{
  "num_attention_heads": 10,
  "norm_eps": 1e-06,
  "rope_theta": 10000.0,
  "init": "uniform",
  "init_std_down": 0.0,
  "weight_decay": 0.21,
  "decay_fraction": 0.712,
  "decay_shape": "linear",
  "batch_tokens": 32768,
  "train_tokens": 444400000,
  "max_steps": 13563
}
MLP neurons of a small language model. Each row is named by its layer, matrix (gate and up: input weights) and neuron, and shows model dimensions 160-287. Each number is 128 + 24 x the weight over its row's rms, rounded and kept within 0 to 255. Numbers have three digits each. A neuron's up and down rows have the sign that makes its largest values positive.
Before each neuron's rows, "fires on" lists the tokens most often at its 100 highest values on Wikipedia text that the model never trained on. A number after a token or word is its count.

fires on: "." 29, " stage" 10, " record" 8, " recorded" 7, " overall" 4
L3.gate2:162078143111169115140119154114109163149110135137123128120133175156150134106107178157147106132146118174135130151142131167134138150168148117118158070129159131137145167151132126153140117123167129134123155150149131095085137152148116098158092171096150094116157145120129148127151160125118145161134151129122157076126119089147117118125124169174128097076158150154137083122112143140151122133164
L3.up2:117105137132107122149139094187102120140110124151087099130153153133120141114110099134166138159171128115153091121100093130112157114149096132150153097118112116115145165096128147127120112138111109147123143124084133098140113089120121074148138120152166118132126105140154144133137103162192146157163171171137122157112144067142171139078126154133131151097140157088116110132119112111131146148128

fires on: " with" 27, " of" 20, "," 16, " and" 14, " as" 6
L3.gate223:101146126148089148103116153120118127075136125142176149115111174120137102168156103123135100180133084142086078119150137110096151102131095124095133145138081127095136091129137118166084124097100103119113097144115158140116090097116110137128178126099108162110156152100142157182131100155161104158124103107111169147111143105123159145150154104088130138118114130134156110128102129095116161184119
L3.up223:114149165146127102121134163137166078151128163131139110134134158093146093149127128136092081149156126106134127169139134166109112103117152170089109114151118156088126122142144096152167110126100102139105127165154122147134127167095134101159161118121152122159102106139106153096127105157156121138099112126141154085149089122092113128135155080093148114177129084136128160145143123129125175089112

fires on: " one" 40, " some" 9, " most" 8, " those" 8, " not" 7
L2.gate639:104143107139181145155118129117126123141102120146123078125160151075111133140115141134122096146140147144147145138138083145071160113133157156123145102081117107103119128162150158178141083110127108155106130142090156148123139115143185137116140155149138090117126166099140130171144155087135157134125173111173092129089078101163178136121154136144167112089115159159098142133170135144089088125117
L2.up639:100127136128130125155118141137087142129120099137109131104146163118101134141122143134150153130091103107106112077116102112155125088152112095111083157167148096152089112099085152164140115114126139098137156151139133109077126163154084138123153083146120088158122118101095112168138092145126106120126164149127162132152123137114114110131127085158076138118108184182109130166161161112106100152137

fires on: " year" 25, " before" 11, " company" 10, " agreement" 6, " by" 5
L2.gate534:115158119130117129141112127123142143145143114093110162125099116178140092129100170132159134140105113140098173180084160076137138098103142170171154129133153122114149132122156134087123113131108194135148163121108130157118149110080110136122128133139087143127125172141106098145087115086088139127159142145167148133101105110117162086121091106104127104153103143163118164182141149173117133114087
L2.up534:113101096117157100116097105093192158146135111125132157097114098104140104136089145108143109150150113076097125113126095143152133167150156160153146132152150132110129146163154105070091127118125126122136146124095099143147123111105184116140144135132122144159118128101169132141121119120122102108159149141108160159155133132108164125119128130154114108096136167095134126108114144118175140159118

fires on: " with" 61, " against" 4, " between" 4
L3.gate614:153079125129120138161131124109114120106177146102163167136149114122149109125134124136136154092128162108109097176142081090129137118178119107112110113121106166149106087131140097150119120136101156161153130122092151128117125120116140123123111159136106127142125128123120166097108098082134142106117129145143087140084119129105116162106142096174135099102103108168148100141111138102124127089113
L3.up614:131176118136137150117097137083128082110139116147112116082123091126141147107158110128124075142108098106119131091090102157110125159104114100154159113130095136130124138164149136139125113135159122087131123141101118142142093092106073102137167159149096135101178133150147158127166111149134110147145187114127123123157151117107169077130104116158108093112120155136093085126108064141126113096133

fires on: "ot" 14, "an" 13, "ine" 10, "98" 9, "ac" 7
L2.gate727:129130126105093169109124128143093110120178127167127172151095135144134139130115141132167159090136141137169102123130134117114118103089081103128103094068159198091111116147107128114167150116101147123132154124162121143085100092147154152129146137139138172147091172151186138113161148114099103171170151107112111087119090096104130126122094112104138154157140139132084147168158099143106089103141
L2.up727:123108139132121141153144154166120136129149114083139128151190195126156096126153100091162088117131160123145137131116100155117128132126174121135148115144149144149116137152102127092102150132173120111161157104130101136144085134073094133136108124098136125126124127121118107148146119112147153133136158148142110117131181140153122137131104143109152149137122141151109132125153152153097091096096

fires on: " only" 29, " just" 21, " due" 6, " how" 6, " within" 5, "°N" 4
L2.gate818:183112145099154103172111122098116121106117126124133116094130112168098168151140138135124104125134125119136142114125162165133169126120156131084120112132121100110129130123115097125167115103125119118097155134154150084139122121105165135173123109099111117144087082148093134157145174099131135181105119097145119127146089125118140103084150119115111140103169159118102122166125148151128107135093
L2.up818:087102098143135111123165117140148092141119139118116147092106105108132126155114126153126111101133114161113144106117147112140128089147113125103104142127110164109128165110118126130144150092130113128168139153109086121147132083135156173163097132123102086140146125107169069163098146095149147112116158141157136125115095116135131092154103131103140107160139152134119111156116160149105136174078

fires on: "j" 15, " Ch" 11, "ya" 8, "k" 6, "av" 6, "h" 6
L2.gate528:137142145172111160186148189094127121124135135167117093126099104121101180150121095121083145112118099173101121146096123110137150135184127138101070120165138131126139131113111075106124159125096095154122126163164147132090105137131141127100150143125160122133089118124123138134113136111114138133158093133099084118141169132157096150087126154156129164110144115163095161160151148141137106109133
L2.up528:125126118109117140138126145116131174124100115077142106152122084145153083124113147147166179101087164155075148145117154156088145138130130142106129119142134104161136118168159117151136139139145126120116140101132091131125109131159109103176146139127105157124081088174079142131151134116123101119110167111121092164116134132126136113140106128105102136118134144146135091147122156130101120131144

fires on: " The" 61, " She" 11, " All" 9, "The" 6
L3.gate38:109142121117131135141145092127107122158093144153135143128089159100161108116163082158149142082151137112129142113143131169126142107118124048114137129148150164174173125140140130130112120121143158170140146113091144116105135114103097088101125120149137150142128125124104135136140119146131110135154086114143123126138174117120158144141106174114145079113113165140123133153153118163121103123069
L3.up38:142134114137140124119075127109155120141119128106150166147143122134118105122166088152121112113085135119140128158110148102096117170135111101100135137128143111113097135149125132105144091100089119111120141107116145141136093098178160110159113115151148147102129130122112133143137102073186089149153132159075118181142155104119131116165088067094178162161157124161130121119133151143147100172112

fires on: " acc" 13, " ins" 11, " Cons" 8, " Ag" 7, " cons" 6, " ab" 6
L3.gate43:161107111158113177141118082150121153157131108123145122124143118110158119105134104138137117093073156126156151182125092138141111083155132068150125137147114166134131101118113106135110151100123107146115118116159159135127119145150123106110110084111118168154125088140146124118137154115113141121127111092112096101107168114092107132105115076142144106094146135147151101118096111080099123106169
L3.up43:166138123127134157158159109141131094100117161152108119105146129155114106108143115136157137173174147078099160110090169119140107107150141148130122144124086135131100105100110105120123174108130080128155131114114142112120139122173166132164103149143116153119115126108148124133110145080117191114119151134152136103152173107060120137126140161160114108088139148146143115145152144088119144123134

fires on: " |\n\n" 33, "-" 23, "z" 8, "or" 7, ":" 4
L3.gate520:153115080124162111111149129168148085162117144084110170136145133097167127167106137158131168149105120117136144126090101162142087119103151085117128156133127123102135127143154115060077107155119138166131129147162106126134138177162110119148150124144081137116111134166151137139134123119135118132087147087089118147145129148104132124126114130114105093104141134117108126140093139115170168142129
L3.up520:174088115152105133127137152156121124139078136139180085112109093093117150146143167149106118097088098110150108125132135109166113178123116132093096121145121143105129165104113110105134151142145139147130102117159113121124088157113105162130151062118142128134124102111145113129104123145088100094162115152108164127151115106138150113117093140157148127091145133148129156119147147084110141133147

fires on: "'s" 28, " =\n\n" 18, " ==\n" 13, " A" 12, " while" 6, "==\n" 5
L2.gate700:131120118109145100126117110130119115075119107106103118147126127184125126124114167149111099142098103170136145068153098128114135127122112136159120132157154092113121126163151135103135087121101106183073154147120138104119082120139131151119153112118097142129156130141101084090110137137115149080126127146152135126135103101176123113120101144147133102122151167100115078128125132148138098159138
L2.up700:102132126113135087137148133156117106121111148104101137157114145122150126161135099090147117108106165130135136104117129134102094117115091105141140167131105133142143157106129109155123150155157094092182147111136148130146143124138098100141125165137138102122156172155142101151115152116166150139093123151128149123167119122133143150121123155164095155134119121111135109104142095149171109110095

fires on: " h" 31, " v" 23, " st" 22, " r" 13
L3.gate151:114128162124119108138099120153129108108093113149108119154141105101141086109069101120123103101127067160163161161170116138187127095096150112102192164126092101147135169122095141087117132139152125149153108090164095132144128099150131129171140129164126174166108121115158088121080164129150184112145114099122122111106100116154138110129133133121134152110134154129134135159110160124148114132159
L3.up151:145152120130124076115100137136114140144122107111157146109131098134166149135116128139134132188156135115153133178112173157127153107158097137115138166155104092094111105129151111099136158142165167090146145178128125103152117137100161170125139129136102154143126121155126193131081100118167092120145158103147110153092151137115134130154125131102146136150142123113157131153171078110134116111128

fires on: " for" 25, " with" 10, "ph" 8, " |" 7, "=" 6, " ph" 5
L3.gate666:118143147141147134137140161123135137157153127158154135098098109139113129150139148160157126127072133118085136176137101137132144119090147123114126122141150133162127122138133084096101123152142165159140089124113107091118127077136108123120164136142133158099131161116077138124132078094129104150161164127113165154155134117099103150177170103122140099077110174138157134105093141116073130102125
L3.up666:146088183166130141202136121097109134116094118143138120114103091154128119135153091128152093090118122112105107116150149109150135158104141124136139126087132178114113101161141139130104138140093143125122114094113095099107157104145089142137107144121101168122125110139139070092124142107123134132141185115104114180154138123123132138153107116144155147131092138138131141193142106120101091121145

fires on: "s" 31, " used" 6, " can" 6, "59" 5, " left" 5
L2.gate486:168106118114116148118122161113150104145124114105065118110155171171147122112096107177150158098093124085135143112104107119082130130138114106129117117103116120136127145162150160092129130108107152161138128144098105117115129153095113134162088134135132122161116089107080117179132125098129110127091107145123128146097124090160095129138111121099079097126114189153096155146100096102133134143158
L2.up486:091134167095089113140131125113088091171130144113114122103115131145137114135129159114150128137127121127142125102099104100119116133118140127117131112124106137117179100129151159138136136118089149098115145123131164149097108181108112152107116122126173135161121133101114155147094172092121165137136131153119141138138147156081159125114137149080150125094111122138104136148103122133111146137088

fires on: "|" 20, " La" 14, ".\n\n" 11, " MS" 10, "=" 6, " A" 6
L3.gate720:119094144135152078147166150144103119103127128085098137126115146164156128102097147146117124110122115166093161144103124130150135111136134110135144122122166170170175133152137146144127123167172144123157157124110103120154081113116157153099161125117126141142137134106129135103097088150132155119131116140126113091113160147202122151100156138153096136116152145105130126094120104101120141103140
L3.up720:134098119123110124130093144134091126076162146174124134132105113139144122079081138137124091124145120100114157130160137100102137149138179159123157167099144131094127155105141167178079152165126109133139099108135136170124098094103086124122124151158161132088147103089158120132122141153129164129121161167124137099092152153165151142101106178107116125082147151094128084118145151135132142079107

fires on: " of" 42, " to" 9, " for" 9, " |" 9, " in" 8, ":" 6
L3.gate379:138115109176076180146142129104156132129131116107131152154132133120102109081191121115142103124108156131117127156122139077109145109098119164137141131123127180110129138127145156141161143143138145119121144101112136115108113139131101136126127101149118107129083122151082117108092119081097149134097135110148103116177160109112139178152135107102163147135093159107115104145142114174088137100138
L3.up379:153112083120138150106131175160103106095087079079143170135164140131136124177158098162146115123145111148185154123103135142097102126132124166089160069148114105102141098126111137149154159117127133101123109143150129110138155142203153098113094122124189116113093109142142109155126115101145120109141119092157146106130127138119131101114139086119151094141164145120122075160138107143110157110174

fires on: " re" 32, " co" 20, " singer" 5, " act" 5, " con" 4, " art" 4
L2.gate447:122145129125125108140152105103156122161117108120143149165130099107147103103128168119112075169141112133095144165147147171105107172132121154164122102135139147141115111119175126114140098116160152114083130127095103111113139139148090130178126134136102161103133152126158106153139142112147146105125095124079113106164130130096171104099132183171149149076137113158136120130089150155126161130088
L2.up447:144102132122112116099122117108136113113170139097155100097134148122099095107135133126128136162111110137142120108153169114120105137137121129098120113093105118118143160159122183155089152145118143139120181141096127098138124099111098074167178113102105116124152131119166116145158101173115100139091103070113090139087110124113161139179132149131147126154143095136128140132142098118144154135131

fires on: " Racing" 26, " running" 8, " Aut" 7, " Race" 7, " Motor" 5
L2.gate442:108146096159111108108149162118136166126124122126109138134144121189086105084126158130130111124090108107120132164106159148107171135136131114120147095112133185144131100092161128169178108125105124098094108134111100136146164123162141144107117139175135109165133163114148154144117101090110130156110107129112116112142152137165107138148128121145121171140074118122175099100128193112128130118145
L2.up442:136128099092123109143151102121109172097118181138097136127162105122147158118156145127127110194132163117135127139134162098115107124117121113158123161152145124141145105100130140138079126118121156092117093169165176100147139136134145132091099174158105091117112153108121115080110097115117146114107146122140136152093117135124126104120105132108121144097108098094168108131147121106100121118175

fires on: " with" 42, "ing" 8, "ators" 6, "ation" 4
L2.gate874:101129154159122122150093116153145148107148137102085104102093139101116138116116088130112167107129181123160147119130075090090139116114142129146168115172146143131070145104155128166120114142126157101158126158114152150169142130116155173152149098104155114105175159138139144113094082105115112169129112133125152165118144135156089151111109138180076097152138127147159165127152108128088105153113
L2.up874:154118158118136111075092111123152114104143136125153163143081157128155111161146122123127107197148133125108110127090105125087152104102120109124117099143161115164125145146103164171094095166112158123125164144099159119142128135134127119143095103107082112092155109137151128137131122134148116097150158107110093126143159121146138103149122150120112084124158108135153125143144086126137102164107

fires on: " and" 19, " de" 18, " so" 9, ":" 9, " in" 9, " living" 5
L2.gate414:158132115114118093114146161123123150113126136121125132099149146133127156083164112105124116155134191170140141142124160107102131140138088111176153103139069140117134120149138100135108132137135134126133102128142125133127144089149102138115106104137155123125150159124149171119140095102101131144091135153142173111195141140152146111111097090103146184168139132121079107153153155129142151125098
L2.up414:097114117108118143119111152128109105101125087124131108098143122133119157117146119134123173153111125086159148098119165142141142092111117130148094150162115129119113100106137145171094128122177121079098113122181108169125090108175120095157126135128127125127141135092088140167091137165120130141131074150128124140118127156093133126159089093128176136086129097152153126134141137128100118161147

fires on: " building" 11, " there" 11, " There" 10, ".C" 9, " for" 8, "ing" 8
L3.gate159:134137078083154134120103108143149133121124112174116159133157132118093146150154146136149150141142116120140161132111183119119154148157138129111134121133121132142130109158094062180089127126151120096104147143122123105145141106134124064165154102103107128139130133137155124135137089101181154094119110099126117127129143125143101095137088164132101128110117139093161127103159100134141146092129
L3.up159:143134098124140131115108090120134132154138094130145115107147124111112141150134142145115161174132111112126133101098155143121109147116103105115126184151165159112118126113164090105148091149090128106103154152158142129135171140117122118121138131104116165168175097129131103145119127164097131153096099098102121156110162082134151144115110068091097151179145089138098142100164127148147118125138

fires on: " and" 70, " And" 9, " so" 4, " She" 4
L2.gate750:103114093154096112170154135102107113099113090157163174124132141136086115119157155122144112085148149145086138136153128099131149137149127126165145105137140116109112154117081080127142154096113146126148111133176128119127124136159135135128106153121172127160133132134130178126170109115113125164164090164158106125150144133105153105077119148096155139114173133131144111197153111164114124148131
L2.up750:134168116097121128118132125094095140095139142146113176149118126170134128096140124179153131127189144120141169103148148108146117135126137147148137189101116116135137166110149117135119161148149105145112129149142092111147133149144125147136104154101139102137106096151095084164139084125139084132112164131125163117096141099087107060143145118141135102141126151126091158143127135121155163162155

fires on: " of" 15, "0" 12, "–" 8, " from" 7, " After" 5, " to" 5
L3.gate663:121160105076157162174131127097173130154137167135159166131150158127148144120136114143180113182121093152118115126122096093107119117146134186128178188097130165179104140100133108153120131114134085160149124117132184125104161117167148153161165092115165098114115147169165100148131147135128160122150122084161129158108109125151104123127099157100144080132111114129164122160154150123153104159132
L3.up663:155142137128122149098130146116115144115108118079121123132168178137183093118146099120139099116074083139108131102105157137110117130107115108111143109141096181072170147181136147125101119114090143110122154125105103161113147075137174151128098120092122155136133133131127136100122113127138135145151106146139093082112124151132071140129115134145101110123103133140121116113128115112136057132106

fires on: " F" 16, " Country" 13, " St" 10, " City" 8, " B" 7, " Cl" 5
L2.gate378:117177140169149144125116138072200126119111121123167156159117114134194141136117140141147165096077102127172159107138141140141084106111150079141130113139101114113137125126105124120081120124125083146125115114179106083092097123128129111119168144143085137113118164135131106115141102105139180186126156078141132124142106109108131091113121154132152122109106105162096130118111153106142135137124
L2.up378:100122156106156119164135107114141128161102128139137105152139121111148123146121147134116128129115095152099116108168175132124118103154149175153125120101150174135124162139178144134103128114174151135104100083123143152127179177105125108133133166129130111112146151136136155094149101105079175129156119132133109091153117123142149104141117096113110110075129135127121099095120143121132122114146

fires on: " on" 54, " On" 33, "On" 12
L3.gate738:132169166114112175114167134131119170174178104100115154132069146135172131097092178134171107167131110097134137110131124139137090173163142145120153148125108151134109102124148084120166151160117138104091143129157112133143100162087111143144109134143154102118146148099115107097108160102146139123137109099138121075131114129114128116114101146139092122135101148125174131113133071124129147108154
L3.up738:109179124129117157150135130106108142104133153097123148158140126129134099107123105131130120156205151107089137140133148113136130116147137141119097132126149131140157154107123161134081160097168107170118138119144152097103136118088157181144078131138124120171159098119121095149144114111159105151137137156115100088116162124168144102138131119140110114122149114122137105126154145141135133132159

fires on: " to" 38, " from" 21, " by" 8
L3.gate125:158128120120149138138115157105116145107108118100120094118133106120102140121116126140139174159140166158148108171133117132120160107122127093153107129110132152166105137121119117109139166125159101137161155130120173111175140137156133135150109121167092106156149181143133129160144119110126132095146130153163125148155098147111112144107122146107141096129183158126192095142128124157155106119132
L3.up125:125052127114097152143129156118129120104121191115138131146162170115124101083162140120137184143115112156091149125142130117169165104145161115153079086141106103126150085112142178100128187134075163093107179143100128109112140107096150081139126140166158143149105124118106129114108119133121150126112154116165147123125134123113119160134119149150118092107122154123145094116113143078154091121122

fires on: "an" 26, "==\n" 12, "al" 7, " ==\n" 6, ".\n\n" 4
L3.gate68:149141140166085139149146138155173145124101121137105175175158083121154119149114138128151099094130108102150156154105153110089106131137142108158106118142153143109111128138171175091104123126130116167155121117103186133109109147142136100144121142107094114140148115151110115123117108125081158115144096142120141125119100100178109123124131107148133092136101112135113099147115135140185125131083
L3.up68:140170152133148109151115128131105109174113114143158115171072109142150131154159113169166119114142126085122143123102146145160128125104066121121174124146183178116157164114142093166118143163143098106121123161122115130146119125115078160113140091113142125157115159130145132141143108131095108122142115123138145145161113114107134086123134106084129096175107088126138151128125145134140135150108

fires on: "–" 31, " int" 11, " qu" 9, " as" 5, " that" 5
L3.gate41:125188121122124152134143145144178117103098089100128128132151124139131132131137139087155075102102151170116123152145099146126122127159154130095093104067136157109093106115100139173161193129168151166108117171171141152075185136095124119158137136133096117117165146105132128154174130157124099118118127161160150111140121110152118120146112131147119124106161136119133128160097165136170175103147
L3.up41:141160139134187116148187162168165111084141137129108145135068103144123126124134118108154091159134109104122162117113119086117184137134087136106132151109122096134130122140106118107117111107125147124124120097105135132172112141135116167136112153145143114140087122109100120141128136109138110061106136140137126146144113110114099125133138120131147121144140115124118134135076162123110125160162

fires on: " with" 85, "ating" 4, " between" 4
L2.gate372:144102116151140103157095122142130111092146113125146102103144176106129114126112140091114100135069133087122143117162143129132126117110094108137160094102090139128071121126112155156145122155123151134137107096133107155152154093107113162089162127152118158148087098097108101164098104164108162140102140139122125155155171123135154164127076163142170128112130155138152099112110142111128148114112
L2.up372:090151164156148158113127129109156101131119129141133108156139133127144179129130152149144135104157137130144162154144095131126150150164111160129093177131109065115152150127109116153131103148147104124149094145130142121155147098102115142105124128084144079170166152129094182136126161152109111123145123135127193130125122070136097167102126102128089118128112095122138124126125143166099141123127

fires on: "." 22, "\"." 21, ")." 11, ".\n\n" 11, ".\"" 10, ";" 6
L3.gate356:103131159126162099113108141093111127135119173091125161120172148125100095134148137176068155102121160123107123147137103149112082120126158130165086157160151121129131126127145137127116111161118134134125176142176121101076136116168117103137158117127119137115103091172110132104155144094122101094112157140152139107086125165112127127140124147135120094144113138124122144152152171127115117115116
L3.up356:137117094122141163115084148116157063130109121152136121157140165139113124157158096143114132090141109114115089122156121136098157164119127142137138143152138164141099105139084161117148124131119109111157148147177096157104139112146120159122126172153132115115118113101113073127096130146117164135148154132110098108105115137126120154142125153109071139096120150178139112149147138137096088130150

fires on: "." 83, ")." 4
L2.gate342:104134118116143131169164067176164115084089125142122127100121114141094156087079140122102126126094171138097109088118129191101111158123138086160125105154104124123118148154143166131192117164144097148147165141144121158135114074160090169160115120172118161102172154153138122100132177126148136106153123180128148094131141110175118120090144116162124177138132144117142167130129155125128148116125
L2.up342:162105111068137110130103129129101114131094118120096140136105131151105156153117162147170143100123145128101110079149187154093167130098157151107132108142148164139133139160133127154140164092114152121101140133104080106146153129150133123116084172168115096123161105111136141125119167144136159163093140125157121136153128100117119105129142147118082129116105126100135139129073137147109110121133

fires on: " /" 49, " |" 19, " Col" 11, ":" 11
L2.gate52:130080152143106148097139139094133108145126117084134091154106093119158127129111146136128136149143114089127108104108125095130138135117144085083120137103131132103123128113138128168156124151139138098115150113085127113111125126173179100175119144145121126144126137153125121133116127065157122125129129095114121151118138151142100163125148121111129139154169118120139162124140099102126122115131
L2.up52:148106125106106116119077093131138138141126132138150154152136072122100136154137104126099103132178131137146114195118152081137144183134159149107100117126135114129102157135154123125084144128120152108137122126172149133126119126137134130137131087121133119104167115100110148148129111125134123126143125148136103137142133116146106104139124096158107125106084100168148160095141087166175098152111

fires on: "|" 60, " |" 25, ";" 14
L2.gate76:153090127148136147123089159138079098113147134109103143135141095139130097104156078137166131164137097121111131133140104105145152104095084125101096128088091127150084108149160118146112146094151081090144120105099114139119112146156133143108120129132124098093157100137097119123104127132118160101160122129156096131141128166159110135170146115134110150111110149114104107160127127124146093107139
L2.up76:140103162138126114108093115146095169154140146145102127144122104133168123143099085113174127133083115093170107132135164086168139118139149106109081095148101127155112124121113146126100100100134128082159107112131144073172159129138104162132151143096097133113164109104168092153121164095126104110121141091129103175085093117126118114124135104110111146133123114143161145130131126128146089125138

fires on: " /" 54, " |" 29, ";" 7
L2.gate256:150128123118151136167138131119092124091109150132149059101154095142135084173125114119122150110148117156112099134137142150141150141141080177134120119088108125114125078125131128147170133120160105140118125118127140123142118168064106173122119120156140146136121129138127122114114152138116107101163128162164150143117139166161149088131116150091146140110098125135106095167135124112089119146148
L2.up256:125126100165147106127130163128101094130159160159128129143155102116162144135151096073089149118084111076110127139110128127136086101138112086093149126116170150144157127138150139116119114143158121088093116114118155098162122121161131147127100149154108104079119118107110126138093150119114179119095145105121127164140106113119164128134105112161119145102129156126146123124101133088153130142120

fires on: "s" 19, "ian" 10, "n" 8, "ir" 6, "iz" 5, " III" 5
L2.gate237:118165141130111102087109075148145146146121075102103127101131129171140137121098128101127122156162100081140120146102146129114138160136142120094107109115141121156177105144152119132066115162127090100141108122162123113137172130087140110101106156088115121148098153134135102136100084162124120137174159100106137134130152144117133144121082165066122150149140158103114105116084155132169099133106
L2.up237:103153106127161168145114149123130122160107153103111152146120125125152128120099124172115079137145166146160103143115112095133125121148092146113144134140102121133140094120097166109157108135103151165133109098124136092159096135092116125136111120111130147135122106138132184160069147124134142125144159077137157111142128109162122122103132149110125127124122123125118069172127157152126161132127

fires on: "==\n\n" 20, " ==\n\n" 15, " ===\n\n" 13, " at" 11, "===\n\n" 6, " National" 6
L3.gate388:112140116139140140134120134111134144081123097123115084139124124143176121138086096147117154122120116168097143112135140148090126094123105161094092130144106111162138073111094150142115120125130111149117184106120141081114125115131114127130100185105118116128155118168101139105134098186161162125103134126150141165156106098126161112149120112125145115127149108144154075149107120121152122094144
L3.up388:125186125065093094170089089150132116158121127129097100099130143101184090079117165143142141164125132148102101131151112124181154106130150132161102106170096157090139130130110103147151147142140145114103190123125107099160176152092129130094122120117125097145142129138122156095121111145146095133115162140138143136136130095121132139112104117147111152126076131155151130150134097096118129128104

fires on: " —" 15, "z" 12, "ij" 7, " tw" 6, "k" 6, "d" 5
L3.gate78:141105130120128084117110104151182129087146113144140129149138124110108138144105129123084124109158101128093102147110136140100139152179155148148099141161104119112099150116112152134123109125159141113111141103148101120140069139157154096148167103121126162105115068128117113148126108139172108144112099068149097147118128151168131104132132174135076138138138134132161136117127158138067134130123
L3.up78:140119062148125123118148115119121176085154129158141122167065136111105160130127099098146112129123158134095139125134162112108090175141134092142078104162152112122131134132150093096086145101140123096125093119155156147136137117151118145105088088108136114092112104133150149164112145128156109121141078110135141095110127138137136122086094121088102151128127083103143126107120153143105117155161

fires on: " on" 65, " in" 10, " into" 5, "ure" 4
L3.gate856:106148142149119146181129133155113146179134148110141125127163137110117128129092106145145147139132137118126142112125105103118166150137130103103158130135094154147086127103120096137129120157133178109099098148125094100135102099142104139117109159175157065105102088102157128126105095146104106127131132141119132141128161131099166133115092094120147146129150132157105157144124137144119166153114
L3.up856:120150160118138143098139168138111121123166164085119140176122124145152103164092175103140099153107139163118133143115100095093128136116123154118145153143161134159148111147124104161156136150134157100091179158132120158152170101138118122157146123112130116110133106105125132091126140122082156114118134117145129168158125158144145167107121148130140078099153120127182140103135111125152132087115

fires on: "ign" 19, "iol" 14, "ust" 13, "ric" 5
L2.gate787:132131092117133124128110124164124149091069099179123099102074144119109096135160104174096185127096113167137136167110125141105131145111147095126144132129141161106171106099130110092155183121158109165115128116092126106113136165123139143140154142156149122130119088119126119147097123129080142121148095095091161117155132137105106138110154124147138135145160114136124077113134156150099142093133
L2.up787:124140144144102104124118180125090123083127132126153127132140096112142138078161149104148111148127112105123119107168155144133127121123156089133145093108178167124101108149173122149184085118135140146148136134117059148131089149108125152135150159104113110182131144114124155115100095117091178113130161121153142097183148097133095127140108092108143101116119176135147129074130121134109123127095

fires on: "," 63, " and" 12, " under" 10
L2.gate857:110156133141146087153127123152092155078103147159140122111158135141106076161080179112145146129118184107130132161134093157171148122095079140096081105129119073144117136119087122151110116107119156095149111142119123134094105135160101148093134111167106096102138152180129087142105083122092127114130165147131115138106136158134122112108106180166174154126152137125098175146101103103121150119142
L2.up857:146100167124120126146096130135110087101101098134120154118128111150137098145145137134116129159162115114128137143119123121124150143102138144099163129088129111168084113088083139107112125075127082116095096120109134112129077135134119147117157156085159145099167136116124131130179133115125100135108098090133114166125091165068154121131102134156152123132117139141114105125164114106128133115157

fires on: " M" 24, ":" 12, " C" 11, "n" 9, " of" 8
L2.gate137:094127110134152157144129084121093149143139084119154131106161095152086102117085081103090138141124117109139144129137158093137131125121123107126096140124123140137097132133075108138175118144140126156109139112119144123097139156158135150134085076119122136113113161136162144155145109079136155100137092085130121132138126117109124107128134119116184134144074129113124139126099167124123094131145
L2.up137:133164100095155133113105138110122081116139137102088144138072136131097098120112095151110165147097126168129135128116153150140109111141126137104125113128137142135142105115118085118121141134124129105131121166143088143064159156080155106114145111130101102157093105173128121141137141123139092151104143124120141156118120111113160122095069146152098092108141108128151131144143103131070135106131

fires on: ")" 63, ")," 13, " are" 7, "." 4
L3.gate756:149166129116135137155148095132144121095138150107129126080185116166144140144143139136110148107121124143100095137114126140142100064161095161150082110132121128138123155119141110160182131157179115172111162141152103110154147122114143161162163108162129101083116074116099106137147155141156137129086138168120135167133130123118142090099151144150109135128123123110131120139103159095124154127173
L3.up756:147168139143113122148107101111112126160092143130131109125111115129087172118095121139114118134157132094131149096151130114161109125092153139141164164106149140127138133137129149106118160113129144160114098107133143150101119096132131111175142153156099146156155132116173129103148102124149154104141170138127105149132157085159111076113145102134132137163131124115100180155087107143140146110151

fires on: " November" 16, " October" 13, " June" 7, " March" 7, " September" 7, " season" 7
L3.gate464:132189113101152093109131139144123146154153165147107146118159157154122080128147144140100096123131124130142126078119117173130118110141123158105138164096111118129143145159108139117138143095099148173092099099126133128127117135166117134142152162129121134151130087136148119146124144120088118144095129096130157114162116132138157109086117143127116147092163140157126134109158128146166108096147
L3.up464:182140152172130087108132144126165129105107083154122142103117099185133099095121113112153108147115114099148114144111153133094128145144124156160150144135119089132166134141132116141123138160142158082126106134114152102167127113106165151118115138106153114119148099159133141116132075078095103119113085127128163079095164134165127134135137124149156100122162128116118075141147121142161115140186

fires on: " through" 17, " under" 9, " and" 9, " for" 6, "–" 5, "Under" 4
L3.gate342:146135131148134133125144138116066126124101118141122153158140085130157096137157114159103131157097122177096113141134136127149126099117113091118097123126146148087123150130127101168137160111133145122136142159153152148159119142146103131124125139151095155123128146134164096169133116101107162128104127118085142125129135134136126155090159146138161184129126159111157133149142162096148128145125
L3.up342:118162119146132120132144143138087120108119107120133102055140139105150124144100119102150125092122140167101087153136079140117155172120103112133103102110122099094098150128121130106134181094114127126141145139094141096154117115142117139112159138124118110100150127162161106116111133130118145128139101157154088100164126208155101156088116138158132145162129130134125130151080130155119140159129